Weights of a small transformer language model.
Training: a variant of Muon for these matrices, 10199 steps.
MLP neurons of a small language model. Each row is named by its layer, matrix (gate and up: input weights; down: output weights) and neuron, and shows model dimensions 336-463. Each number is 128 + 32 x the weight over its row's rms, rounded and kept within 0 to 255. Numbers have three digits each. A neuron's up and down rows have the sign that makes its largest values positive.
After each neuron's rows, "fires on" lists the tokens most often at its 100 highest values on Wikipedia text that the model never trained on.

L5.gate756:093104201131149115161150179082166071140083123098116097159136112147161154105176194076116178125140155099076153116172125099061123119182102211075104166176091131144200122088095124125160072100089129087159139133111104137071133150155075104135090107094127108127121075130163156100136172166125133175098170095119157145156185128174116087142138158134106088088096105120129129089148104142089144167083
L5.up756:123185141150183135198082121108092059063082156102076118139103148173089115125182144139107167120152121152136134151082133102120104130140163094158138163130072109151171134033119104113103124145165141126073136164134127138113166093089146118117118094128134081206162143079146114140146136154148106123116202080171133067107096113145184068126142066117086150139115092136130160169156051122134100194150
L5.down756:121147243106130140175087112141183122090096094136100140122091140147129115088088120128100112151100127085119083093067083153110070056140186109095164146173145115135136194107129139086094131127133105164044167124160157132157126124103111116150110187054114115121180151122112148190164130151134099126202101094151121109099140067152105137125139038134118118084130096091143212185138151175104142204174
fires on: " =", "=", "ta", "ac", "qu", "un"

L5.gate1319:071087130149124127146106069148091108102139128098141123084118121111153142150128164112162159055096138109174121115142140113184072127086112118125204141076133129093149085152139152165087131150160113076095172121140044128110120144147147157079149143130114110120077125097180022094061123106120159142120071079176193129119125162156152090224164171136076106184063156160133117124109136109161120150148
L5.up1319:079100051161186188146122114107085150125153181118182141145125077134148116109154132115195144137162118157150152096074153191094130097088092109133175136097084082161177128132182115130133111133099182143115137159088087160131132152161135120172121116126169138144104075121134106125116195106126126113130119134201128163135170183160124122122183115160077147103117176115122151114127116131116094122158
L5.down1319:097184095141127133113107051142116121171077096128136126104149098155137138162148118102178136171110128121119111166126099109075030111126107129149156097137167186126107106150163174062127124121157167147123068108096152177125087081108083053161107092122072125146179145112129143155151071142153128112156170132154085139114119153137132125105163125157081175087140172152146157127156139115098131153147
fires on: ",", " and", " in"

L5.gate176:131138085118098128081124100112144151112113090168169131172123124103129085095115100122142111115133181107119135101117174130112141148140170085168078148186091164139087089084043065042145121141182113118165154104099116120112131139082152094123174135143114118173137138154123103054075140117101186144171106102107157117176044124063123149105147133172045123053167148075122131092099109133141231163171
L5.up176:186074108137101190163088152101141133129192098155138121182069137084101143160133166103129088138119162153109055087104127177142126132125142123105163180142074068133122107168146172196155111146138173114140111104062086120179098200120174093124096196137203135158148094085112114160101118146145094125140104121078147130112162094122165079135149157131100079152122126105121140130156121068127152186160
L5.down176:168100158169122161115117114149122098151097096153164073071087168098142101125150142098134104121133141132143131130169186136157116128117130124118086155183083084117145113158074117198134105158142087123146128152193126113151139151189206131154055108126146138129075133127119132059150075143138123146141143176090152117087146170134125128075159117081178109053130107126144170117085112127105114087111
fires on: " =", " (", " W", ":", "\n", " Gold"

L4.gate1236:136116154131054173162113112091110123135143156161208096155118123140090125147069110111068162126100096130128121122182157111135044113185097124143128128172125118159178101142167136169167105135133151160142138165081155143119087173126081098151149089120132071164112132130067174167181173115143140120091128151154146091221136122116115190083090074109143068112096154146091087170094207146122160153158
L4.up1236:129102100101079081108114092118109138101172115164166149167180058117141103158135060101148156152139122174112132113135136120165136080113077153094104132088131146122108125125100164119119108117117095140102160141155087113110123138107110111167173098139132136189126117164187110098177169159117160072161176164131159117160103128104096153082107101091188169074126100150147114165103223137153161195114
L4.down1236:185082130137117111133155140100169138134141141081119106085147082142144115194119149138082150145094152162143133116128112170142125157051171127158093108163089248140209143178121055060129103114195100122113136096127106107131124141078155147121147115190029113145115122143080152088134117170107114112160189122128142129127073067178147101154132130062112100109136123104120110120087129108130119110108
fires on: " to", ".", " under", ",", " he"

L3.gate528:125132069119124166063100151100102109103176163182112119151144136099177106142063190152123174108144072125074145098098171165120190110118108136147131143185126107138144171137169104066074115139130099121198141100077071154170127130134138135094167149086179153129164120079094161170130114149121108059115151150094106104094150115120104200142117141125140145178114117132137136100116158140140106152126
L3.up528:161183154061095078064128140157087078117127051142192178106157118122119108091110112068124118144137107148118137165080206138127172106110096131125109103221121151179116144125146162094113130123132099095195158135128142128186148136098140126083122157111136122108115141102153166082186066112121105165133117133109106134118187194125155088134107143106138153151125157124096154108125114097073088099127
L3.down528:179132109094064098105133106139156148155180056104129144099119087179137107104130134130057106087137153178100100132146103171169116148131143190151084112098135184113137230117159174144108116109168087127176117110117134156083131092100091154122150104005144091149130111096126098130059124146144088129105105180079139134130184105133161120146100148089083112131144109084159156170105166100162128102181
fires on: "or", "r", "la", "k", "our"

L3.gate364:112144125204128122085144106117158115173130121193123154141144138121159074111119195101169133130146243144174105108149151084034089099119130123131142151086102175107140138074164155078117152107102105142144129138169139105088128112099083121128094076089146102110204128132117168105130157128090109153110124220154131110114144135166115144071061094107075104140101208141131110110081136162128089145090
L3.up364:110113165146132171122139161151147131132118130108165129142148111075114089107101150127114184105179077134159116132089152129193122210168094118066084057065088129123132117116138087129062124157111136107114115120153181085069091153088121085143142168131160170154172128122153173141115134137146121132100098172129134128195136140099154089117080161113119139195073171101132061135113131159171133134147
L3.down364:129121137156157124102110138089160121099095109103171147185133141128027118084099108122161115195115132131098112139067139143146120095107133194189074109147128185110090146128094149108107122058118116099141166193088191132111121087134072111150114132195159164149112116099151175182147152119082102163133087079089086138081115121151085110153134121107102148089181144102089110170157140094128140131186
fires on: "=", "ta", "–", "g", "si", " m"

L4.gate66:130169199087102131143128104126069147137142137124085076167123162159101127145123123164146134088071135128104117167121117130124113088168163120103147152162153128099125150114104054092119079132136121162085130139143135057120127149054119156112120195105143091141132119091147175115164189138151100119140117147092073120097148176183154067189092134158088069184124088136087155159162115173109065142132
L4.up66:134106165151183146133148158029121158140097104137150119129110156172113123113152130127132126169121097128174099128079148139107140155094173132115127145121151083132138137125117107083170129152089122153091145140152121127092179161084057171106089132174102137179143106162115140135125133152192106120123116079114147113137148123179149076127077153126102120125126045184130113101134138081124153115170
L4.down66:167086092150144135074127111118089113177049203152087126095153131198176159121137166105144128105180117081165178095095137069120174171117101119109098114118090143128138105197132069148155131080099139121139120112086138155138115138109146104128130107096174105154209139169139154161082153114080108136141120084204154081151179104106091159055155094115123110143145118173100180127165156141159103134140
fires on: "'", "=", "oph", "x", "z"

L5.gate952:117117144104071062048166131141109149081104106136163087143135106174113157096108160155142140127119000099112135093155120113133184150129082137119183124173154143206155122182134120060134110142111103182098148127124138110157113117153210134089141128141177144116145104157181134135128153181123092105113123118148050145091126166156118152126067098134115156126176063164141086116076093175147044154098
L5.up952:142142154083117080095139137097139128135076094089170108160108144116135137093125118150222134132108061092063140149144131114123108187127081136121105154198095108081112118135171140140131115141149094151108153149115121121110161154094174064094133147084139147090121167124109099091119173153191143174118119160122040111080202122149130139122084174157132113163182138086218094095109180144126123127134
L5.down952:155175147124121117128145136110158120126132121064141030144139104168116128088150163163131097107099133125112165132127126096134095176132136117147152154113190172140094172135154098056152169098139158151116176148222126200160153120114135121086122124123115143123135161143149122134090126176132135138109060167087063114168150110128107137135132116136086107066126193082177092090144123070092094140095
fires on: " for", " is", " the", " of", ":"

L5.gate1294:119143163137076139144110123093109148144073104167103056104148106122086060109154105106146083064125098116189145110140064118079112143086088098107097150092079143172136125156109141106125122111143120170146140126157149136128052132141146136177102080120124192102086080108118186084070141094125143109084112116091148120132176144225095131110128082124137093141121109156131155072124143174122139137070
L5.up1294:153159079099092098137194107172074103123151063168177104149129163100107151142080147092165129128122133112113151129077179152068111067079094165154143109149128185130163114043189123150117132146129094152114168175126152129166144204193070057073163138114131152140101114179177148100139141060155218145148090149101131120147133132140134112180096135125077154094136176131164136088131063132107141111115
L5.down1294:139123146090090125130141131135143159160104139173088072100070089091093084080145129071122072054086048157182106150100150170084158163117163094104195194120162122180180161097100143173089131166118162131134106127143159191136116127113124199138139081127125146132102191121138183079084167129138152106121116171059170130172123125155166120135119127109169137129127161145156146130096151133112132123142
fires on: ":"

L4.gate1283:075174159093089098146119124145148120177071140101100159126158175163073050128059109090142165121120114106070112124154142128125111111092112155113102126111067088078189152141113110113120132151120165156159058138104132084129166096158138113128153105107148101162131125139108100124151097136138069169085178137115163177174164091115150053113162051149107120118161130052085183136155119131164129162173
L4.up1283:126093109168166088145163197095164143065173189145134089176117158121107165126149127152131137153150142060158102189145097103114142095084169121157143126098138150119143175144127118180141184128128195127159090149137180144098095079152107162142143070129147043169172113118149145161095128211147139148094151093100100118134092167093098112165158083142117156102147164108102129141158124135151141039135
L4.down1283:132148133143100148146127149069106119161137128146118105111136104149113118138142102145063098163075124107150216163121108129156143142146110124146086093066183113219105148132131123113197121144105134164096165115111144134128164153111120176084120115147134135105125095197129125204177107206162201053122100117168132120110141188080141194118106153123098153111078122182105139145167114119149132078171
fires on: "t", "c", "cal", "le", "ng"

L5.gate563:084121073112144145122122111101153140158108068111144142112176149192117088139096101076129140129163087182089087164122126145191082130115164121096174164086131146134123124096163166124126098137141109134156121117107206093156181123167091118124148138090128118089121200112146106131133124127170111110096119191159126096188047153137140161151115093135177150184131144171171108110100172138071147168114
L5.up563:146137117112149135089065133183131113128093099092117133129166097119180086145067147109145163058108171169107183105138125162088156117138140114193154128146134112164099160142115130116085135090099142129139152100068095079104154140134180141098176133081167141169190098113103118118111092087126197081126115115089146089127147132098173088069135137133156119116120142184114109142119116192152133087129
L5.down563:136126098137126108097121063213124105110095103140168154119135104094135201180151125094162164065088194182097134109157078116138156108154160097129135121116132183133112105148092126142055111127117146096095123190119103173149159110193112168101224120160149157152120092094126153223132119182143112141138101114138155125120117080118142122128132030119075164154139154136149108127084064110175142120120
fires on: " \"", "-", " '", " under"

L4.gate908:126106142131112183088112094138111073113144135089093144107153162125088164176147155094132176082132137157127145127164116122115128060100080106146136137178121150137153157199163049174075164124122133149122189151126110153115095155089132078145184182105102146074134104143114162145074119065129189183112133142119139202126122150139106106106107241129115105127119108182099137182112127129144068090141
L4.up908:137095164126097148109090108080097131055103124148125098109147074139113150104112129115121116080104076129192108073101124082147170150134105155083155129169123129116083098145199094120092103113067099158151152091123186126121116158137184119154162111092114108146063049140086109132124185149151126101128152114087134105071167081085121106178192111131131151161113146089051182124169088149097124121148
L4.down908:135118172151091159146130132189139134084110140107207163113216155102174153163087148110136178142145118117140108126142122136187112088136087136145151133112154110096082137125139145120128133159188165095175131163096149141207179077093017113117162063060132114119132131168111116164170117100125093154148142131109085057119174080139044140156102108188119084145144182121203104099170120112121082096178
fires on: ",", " and", "-"

L4.gate710:166121114172134150119166122153102105159088118152165175102109130126144133117122131110073154154107118103140064108099171143087135069158186102131103100160170113181156145107106117189112128166082145210093156206156110150067083168143150133156104116154151140155117141101144096140129108132142131123220090141157182128145188106125112099089141109117086115131177177071111100126069101168158151134152
L4.up710:140116115145095154067121107179141122121152132131113124175093127122135079118125194126131118107084151181182087045161093172120145082213127083033053158166083162190136160134146167067118136148130121148112172092152164107093178130128127135152095115127097071092138117115109073119143091183117131146127161181135147132096148121102186151210122108106127146165066122140111109155059079141147124112193
L4.down710:141159134129162100140128071080121146176152086175167126129111140139060076176170126152110189108161199183167114124131147117134101039155152134102164127158130149070143143130096118152115089094104128117107109132149152043168141199122138113162114093110157147145137105101125127111104164124107106171182079082127101175173111122138130126163080095098140117161145086113102173170140082121091142102201
fires on: " and", " of", " =", "=", "ta", "st"

L5.gate1158:175064123117124136091174160190100095144095101119131091138152152144097132112131080182101155173135159058146086096149147100175146062146159135148116107128151105176094101128136138084133108153162140120082113115186109126154097098076133073167197164153121123116131094066109109124070138144127099134137112146126134108085131195154130134160135086110129099087073100120130091026149202143117148110117
L5.up1158:160175127156111111122145155127149128150102109145174120121100120081118117111080123129106133152196137020186162125120142105147118153129117110074117104157171146109125112136146143145164122118113137124149150119085106150188113135120161136172136089138096133100083107111159026152118088091115155134138157126144143115136166121119135199128152132171083103103124134088118133109107088153134150160157
L5.down1158:125109101180122144092142125174128126144164121094103122130172119124058100091146119171122103130110132176025153129128142102208148144136140090153076098135090112107121129116086095076120092124121114125134117139157126141103138151095068155143147095109190147103110120126156139098100160105115035153122095117085111124148114160148125153139146129140131173164129150087152157126090124071180147080133
fires on: ")", "c", "t", "d", "der"

L3.gate947:100143118151164127101162159168079139139087146104088160185080123209137128116095146118097123144132199083125121108159210105134103102177145145132118131123151083137136177095137093133183093147159149163105119137136098129150183175173120101172150149144140106145115141174106189145130108181103120150126111117061116165148158108108174184154129119092157172092078129104094100119110126161098107123061
L3.up947:130133160118112136099116128122112154118092090129081125174086149176162126122115183120136193196166133115214155119108195129099171139165104148154111178166094136131114206150153174107154118148111121130167142116150120075138179146216130127144150096138113133113135149152098147117099114155086120127149192087151120152141128121134173173152079136111104127110090087099135156091097164142146149158028
L3.down947:157100078135141192150134100210172121131110156171161149169136134098119126162205103128179101104118073199107167073187153111194157171101157110185128121140142146186124107192183179110144167102105160150063154172112135115134156094105167157091122113132143157133167081152112117128172101114149138148109113104073138152104111129157139119168133126161149137062131088139131166117112103110144106136144
fires on: "th", "t", "st", "d", "h", "est"

L3.gate872:079137173063104128090103138124093168134113142112143132188065111164108201114119162101159068132082133078121149123119105162199094115141200089111161120130121124142212091143118131168137113110097065131105139075111190074107117136120090079103168099154117114090109176169154093113108132113116103164112099095122078149080215105102157143090152147149097168159143113139176182144156108159112104065109
L3.up872:197167164087113071048150034136149144088102109149130125143128111163123130148107122061093104137150118123053136121152191112105126126120167098131106165110104107137140092122172142136142087066055036138098180152055167098161132083133122095093178140164098103128143134145170137157132138198091186161125150159148125108171157098137114188097131126140086153093094113138162108146138127175127103115110
L3.down872:125176139063104128130000094109151144093095143147152123196130186141057128156103141171145063133082107153043201121182127120121131096117119087103097173148133130102136098255170166141136118080031126108149152113067133062119114114154089109128147153048082059107116122156148170151162091131114102171147101141107132150131180104097093102125161113148122175099129138143114166153178115166122153082122
fires on: "\n", "\n\n"

L5.gate788:104133165117102079079121098118157153142164159130188204140132098137123132111101078125114141124128111208063121127158125143136146088121128113119082122142127142197131089087117131134085100149215099143113133193159074202163050129149113075151101123142171156177116097139150110126151162133129129129129147182086076134084067175155162121127117135084135219135147130114171174054128126130090123145049
L5.up788:126148081101126120159096109098084123167151172175161179152156066174136121188100199095178143132109176125099087121200131127128112109152221135063156121179160095164153086046116093137118080167137151185100123192160100176155044099122114085099192117118132152151109176122094094131150187181132144096127144129148072114104163130097174115111096155163080055104137055153165159133133124112122087131173
L5.down788:124145121139089081156101154112129123126057099172135060094045129066127150136132104096083142100137141155170180060153110138155127127126112117135116149139079208181133120120124143154146153093168115094143144156130167133188168141159143079115072136121133170109107075138128149152110107135078117107116158146045140156091082157133120143096131089117088106086164087097120174151165147060112167174117
fires on: " or", " to", ",", " She", " he", "wh"

L3.gate856:125121145077115087099150115091117144164097139145158102146143143114117117115103121112185133159102148071132178115127133147099153128114151102157094139134101086120067164160139100118090099119110082114091113138062092115014110152074110100141150204113158147127123058174151148127122181168151130169160114160140140147097157114116202111097146141134097135140131142116148061146127118131127128107090
L3.up856:114141134147174074120143088067138161145151158135120217155086120097131117112144121065038123083090151177165126123141158151075128117134196107087101118111105085068156109224159190133112204105107136091145113134123164089105154134076158105079041168145056178157152056100118087141167125168112148139109141199108137085140132134104144138130172131114094082115104082140173065121132116165137168119094
L3.down856:182137127080121171149103106082105077123127179167192072133109169149146176102156113116080109147099129132121146151160159137161130090166164139130118151138132097158123159142136136154147123165132123130069162140112066103079126134197112173088131163156140104126144077115180145153148116141112125155134135116091163163139179107159120122164133077127117154042136088090115145106167117142125131132092
fires on: "\n", "\n\n", "'"

L4.gate290:154130065141075136096119152105063103146121117174127119134096114124136112112078151166178152182103131123134120124159145106206144105190142075141097139122111093117192059108186094090172155055131158089103146112124149108149094074129129113167186075077150110167164142152165173134160147094160097138106098153112103154150098139201121079091092066148206092077159135177141127150126101123149096175150
L4.up290:110088096129141099151089146123125115165106102092159144136161123159124127121164166078098108131082093181103064156157106148108074171125090161161169140102103121144179163131150130161165142103225171142156160138106139143124109145123142102141104018134091175135148139097130197164119138149125118122094186124129161102168124139115096125126127152027129142116110129156072154086137093143051132128186
L4.down290:095150089149160103171103103173114162140152131146125104161202078120139140158184081074153157143137160100100102119127112160147135162112067114133115157109090198130125159110136118127146126128139125116115132109120158097152122126111090155139114116176116168067141102099132135131118159157108141142147105095111121032155154040155113075143160126088129128131135088146152109110118144110101183041140
fires on: ".", ":", ",", " |", "–"

L5.gate238:170116109125136128153165093197126112110091096088092051124116147115205102123129121131095165077132070173175147053148104127115104153129158131107140178092191087107088131042123174089138113118184133130117111050140127134149106103124115120158124104130137095079131121093175119100107119087107108118121078124151159146122131074133124126115139116109156117134125107184112118142116109127163151136110
L5.up238:123142140036062145095127115147173082150189154104182088086133195093139145108139096084159182077156152152152168138122162160172091129130088156152067152121111087086140072103145106056105126099113128135141157071130149077084154119127132101107104126111140087152137159150146123098059115101135112138151084147190142155110121124125092164127098137096119134084124160108163156191130072147089149118117
L5.down238:163145150124137117106102099135070138118088095111142126127116028116155179105146132132212115108106140188149140132176135112105135121195104150119106116097081129112191174166119121151193127138113126140085132100123142113122172129181135108132109107134103144124101107091133117156112088136098147160151131122127157113194097105120119119158140096090100178090135148153159162175145103109151114106133
fires on: ";", " –", ",", ":", " (", " -"

L4.gate292:123206111108130178127171118135128125162130162124164211123171052131136092113150113091151099166116105166178133108154218160118070095103115174120123126162160095167141172086173157120105119136144236174154135123211099118146105135155157122143111149142143133129136163111161125079181061048163146100131103148137101123161036137177138185097124157179100123125139119196154072068108142098134142127101
L4.up292:172151124106084083175117163119137130173109149101145147109143071106153113087161102128114176181099103063166123102093139200122147148112163111130108176168103148138175131117140148166102123203115172167120103134204108154144176147097100082069140158170092157137113128039136109113110148125121177089117076161097135150140158141154134205152117131131128129088097110195130108041125050132188192134139
L4.down292:131121101158122129124166099087116155146097143112127140079100083149182182134119099131070136071185186184131147084177110168146110071089099132075093088139109141138120094103098145112141111148087102203102103186128174078164171151193133076103140155194069150132074180131143094131154100132099153161086118133151128178149095119110088169098112157102109120124163149145156158110093086085152071111055
fires on: " to", " and", " or", " through", " &"

L3.gate562:161131105116106150112135108094137178150095163141117093088140072093146045107131195123118126110113162124111115107136087108140153137114153125101154124075119086114125102100094129124107121132128120114187120168128131127107067066150113133205069176159124133167105121117101117091116139139158067136104129123176088128144138133149148165118146153089103120125087114102115188197165136129094102118131
L3.up562:108078108121057124081103101113139176119108169167127062132161074136077073129136146157102081086126128135095094122069090106159174118097184151112155129067096152111135088128093080144140126132114090131161162151151184073142127099128111106121122186137113122096118119158163082109102112171189086151117130136154183107170150175126156089140137085087144143163064162128151138159119144108131125103160
L3.down562:113121139073170089138131076166100131135139126069106125155160150116189113180170133117133112152141089124083153107126118184088129134188123112181113158173152151120160129054117081149146151203142140107124119141105150099091120159137087141122147112130135143090100125089113166151170123074119171131145088099149094141127152136160107185083134084102110107141149140117161056199089132209098118182141
fires on: "g", "t", "ta"

L4.gate663:115086185086142142131140177135134153146184080103126138150154113121126137123228093144107092163133098123100194108144131115127171080111135142118109147124165062112081090140130129143172104139159121092137077148159165102128145123157112155146149100154121108153106089085173139113126112135164099141123194155117110128092097149106155138165152124144080145118128157074069142172107172126164180100169
L4.up663:152126127158122131148101118125145142130147169126137057096196119156114090080163112123160117094141079162064101077160096135135109131127111098172082146120144222169061092082146092123133113118137064123098125181140119158136124137139164125106219085090138113148131191106169158109156137156129091114104155214142149100122113170139161158134152157173096122162150153134079164124120136134139146120133
L4.down663:087110100097169064152103106136189131103112136133066127091191112140165141095187114091160119114122201088097128156166156094146132153116092084101127168064130096183076143137147113092104079172168079174126147161127111122064092112108103124075106079158087155133170113088148117172092095180080139118084136105092102153124107064162141132144118125146138179156076172091096085112162139124197127173137
fires on: ";", " can", " regulation", "|", " |", " may"

L4.gate442:135158137123122143110138134100083153139119129094094230110154162131164114090172177184108127116174101077157179107087094134143173185147149183156132088131125076100096165130170041143083100135130082165144113134162127184132123129102051132131141180092149095190050109117125127145158115126080067087138155093063163140153108117139151125077146096151117124127151107135090154092151152159146036129180
L4.up442:169084156147112110148127139099077189110178098151125156129241127159128146161149164182116155138110191108113051107080121151104113144078104122148106124141142117137115070104170099173163138097197145125168097147139138145200114098149140136147189149138186113133120131141050085139094093178149068162140130126129107133078065082113124165129133176100083078163134155137126123158100159149063091152112
L4.down442:092061133105127103197125140128142120102097122087105127099178110134126155104114095166168119152185141074148171107164102111113124168106153157130123124126163100129088134118118142172128109159181103166144134094151120140150113174108093128050122126086110141075112119211127125172061161132123151070102132033031201124131116095144186118170140132122149064098128136103088170172155139108064145084208
fires on: "s", "rs", "ers", "es"

L3.gate363:123159148168134140118115105114117202150153139155141094121149137169119073192082147135186128165111129172103095106172052105169145089197122152112113106140105090122127134149201095143126075101081099158118104119107078115131078124193120179126153123137149061109122144119121147132149146125134104151117151146123156156095121114095175118126135098130120129126119108164151118153137112112127199107083
L3.up363:161107086120138125139132168137076116068149112176138157128156168067107175156138128151128082149112161107141159043130114173154137192143217102098107137108182128103091144149169183050126101102074116106126100127159116149128136161106154094149175105152174202153113155148174121127123075113149096095108105156105189095111126158099103147200117117103132140107107161157142069110087102147134253138090
L3.down363:117139132094088135102077102155097121158093198115164082146097129154118161192142107065137138132110126125144137152097112120115096123147101123115150111141071146159077152121110103113092076158088118135156117132151118109114110124113069158163149077091088187181122144134130165121118135112095125140127134061161212145114141137104133131090076051154155192108143094144151154135136145114130146129146
fires on: "\n", ",", "\n\n", "."

L3.gate1131:105117136178107074053135150143182219135105066100196165100142147083121103171115157144108164112139095141052128101165128097176131135103102143143122129124082075167147085119123097118071150116176123135102114163137138111075129150155132147167125112118131129119138149104090153194104106089118120109122110155084153100057114112103131141059192096161076085134082090181129131160134193127124172112087
L3.up1131:126191174119151114103116140114164169106108078168151142100136090155169155131114135171113117085096126111106101122168158146115164122076115139132130141136101117136131133143124120122117195134178160100176170134126154064133133139142140066129136093159173095111108117177079185189137056150126117154087120096131108113068102108013179075134147149073163060101085116146088120129136160071024094145102
L3.down1131:099103132127104175116117155184141104060109193101147149122189112126094104128102127061102111147161125122129128175111089147118137125153149135181190128110070160157108099186113113176102120086142137142111137122119101089136127097153047141108154140108092067116086186151125141107091134122102138126138162116148186133149142113145187088145118140095175142089086120138144125110153111137117170105158
fires on: "s", "ers", "ic", "rs"

L4.gate988:123095121094142122130141118156088146163131147136104196088130105181097131086164137097081126117120076136159032080115160143128119082140140136078127119099075078125095127090057138113155169110139113152072106147123138131152144163062123173118150086146123112186112043113186110091148098103152119103148128154091145097113123172128078105115141083113160107068119119151043127206152117132151214122106
L4.up988:102108075167120147174144124144169069094144147133115101136136058123137097182089111155101158098108126137140143126139142155024145132139109100063115111138109157131124086145125079151134143128117156138042175067143131119114125145119131195136104133142099100128105111107101091080171140117144076121104110152126115152064155132141117149129156096153151085149109150165060149124119131114167186151107
L4.down988:141124092199161072125085128101178110103155128143144153086109089153164137066109122130098140147184172164146137071072129110096085094216142075064126181107122142139138087091175052186152105075093131147120077108142129081106156149130115109161052126119080182147137123176113125147112133083153097100161149149139159144100082116136071170150170171176134163107153142123107134140147133188117096144168
fires on: " =", ";", " |", "|", "=", ":"

L4.gate233:230112123114085092099075118087111096092126141110119071194173186157204132129102100100154140102123147153141138158113173101141092130098132101125118134150076101094191146136144121102044110124078118113125092132133109089123158099130095193147092087115137131093120141145142195106055130148146198127147115142158128134190106163101051198118151127096153119142115173191112090141132088111109139175139
L4.up233:144140097098073184116096109133133128118109126193123117166142127059137069136109147115115128105075111120109123190146083142137115074151122127095153131120160186137163104151112127175104132060186122055102118096103105050142128071131169191068153152155125105108110105130138122123112115139140093158162197157068136116129149196142096122112128163150158112102125111162107121132127174146115138140163
L4.down233:078129110112104151094096096156131107101094182193146091100106129110167079106155134157091118108154112144124137111135160126109127164125158138125150160093118120102125156131141124092139082152114139101113145082128078149131167086143177113145150132103118131158123104123072145152115128164105199125135110134118165096131105152145103165102105150066141094122120103189119182137099142068151111147147
fires on: " \"", " “", " '"

L4.gate101:084155118113132125133106111102097085144089121137159181134118145133150147140133120046157126114108130112178112112211101115123109112073139099089118111121166105158141027130128148128138117082060159142163139127184122127113151144177148152106089095148157125130096059141218140107094087117150115116125160139098137143157198113119130121115130114161122129091079122196151103121150168149108160125104
L4.up101:109136140095117141150124105150144076160105187153139104182092130103116082141116126135127122108114113083120148109119113087101145108139162159142167063122159080197121101153225102156140102108043149124138098109126182147202113175140111164153121149153172140126152092198129193110129154133075092172126136128153095117087184152127167126097062124147147075069087115151141061144133135065161150131137
L4.down101:055121077134105150141135105089074114130094120163098115155132119170203127117116152134118120119147113167193164124136114132096135140098087170118181108143059103131189171126127108122152106094208158102176158100092118109111169104149175162131103146119075111170163120174152171126101124152175095133096093101118099160186129207141125088144100153129118126130111173120144118163150138072127155178131
fires on: ",", ":", "d", " election", " °"

L3.gate379:138138118186147148142187074152069186157044145132120103129104131126166190105119134206115109166119141129170113157148129105107095068157175121155120093101134162083120145227137127098162081126152079129108112131142123142065107082128073107116110107099139136157129136123130172202131184111141103117141157122181109116134119132107122122056127123184142165142102164151114136150164201119062150115122
L3.up379:195130131103140178134202145170122151162107120173134115175104146074155104047158109152129072179134172157103099141154131131127093089180111112148182138137096108060133176227119118145132199171127077110108118141107132135142140132086134146118110082118083182182123149109132181189126206138137106138090115130133113094127132119097163139133118086192154154085146138154169126103150218160076137157104
L3.down379:102070136077115152086166127152105194135069096132134091143160131129151112085078154160134152130119109225164143127157131150103115130070130089153193134142103213157128105138161180131087162159140112052181084082080141121134151082134086135101179099142138087153136136123155115122111146101058149077131156141128126066126091163125153087131147109130159135105137165125118162075157139087070202183112
fires on: "y", "em", " sign", " Dam", " dem", " Sim"

L3.gate1292:169147103199102180148177108136146076109141152094085085183163168093113125156072153114083085115131141181120098164129148118138112147031149102133143104124116114145126144117151129051111092117090094144070188126154117165103093171136084100107122129134098135120098144137144091198135094089088128133138093142136173108117146110062165076114130104193146098182059147150184129133176195158110140095098
L3.up1292:145142144125042111164083163142157142073148160120174067154149153137196192180144108103174082186158049108142067124133140136155142146100129091092160058133153112115157111087079164037152102136091119170095164137133127180151100146119104142113121072143189148145094121176128139118138150069140102126150124188118183113162118126133147092188132170108144075150111107157115151133146139198099239158086
L3.down1292:148185145109122133137162126165119125141093164097111075129168149113117141077121171095089105129150140118130148154223163110115093158077139135193137114137104187134156129133075121125153146137045122123148169117161110175195111124104095160114113168106151118082104109165165167167100144127078120129146150167123100102154094125105115130129117108065104113124046068099062104177218132194166139127079
fires on: "-", " al", "el", "af", "im", "l"

L4.gate845:128046079142075157146151146122092134134104121141186133076133030144136091151111123145154084128112128139108162173119067131145146114137144078131136094141158087088140116116094111165085113199120125150104118147127060099108150091075093120181121132094154135099177099070121122109104083119110134118063117107064131103188162094138073172184178132038109111131176123140152175177138109124173196134126
L4.up845:152138094170112104148160087136132106135204130155150122166130109078091178127081106084153123126118086168140131135103138111110124200135135110166117103165119086129074147093160096085145106193150169112129126156045127127102113098125089103153158096136146075155176133105114121093151145137117101140153072109112136122110148122143121115124161108121141142109174107151125088129142096098173108119123
L4.down845:150122091152110151091123146137160104113107101127056126182162096112182138065083119138137130118106120114199144116116124137161196155116178114134127128145116143114086093121106174119148123159104118140153121144098111211173129150134160094138132118190117103120161121158105115064035160136101104153121116090183171131116218116110099115096140170121175114096142116061163189093141148140107128142184
fires on: ".", "ni", "i", "o", "n", "ani"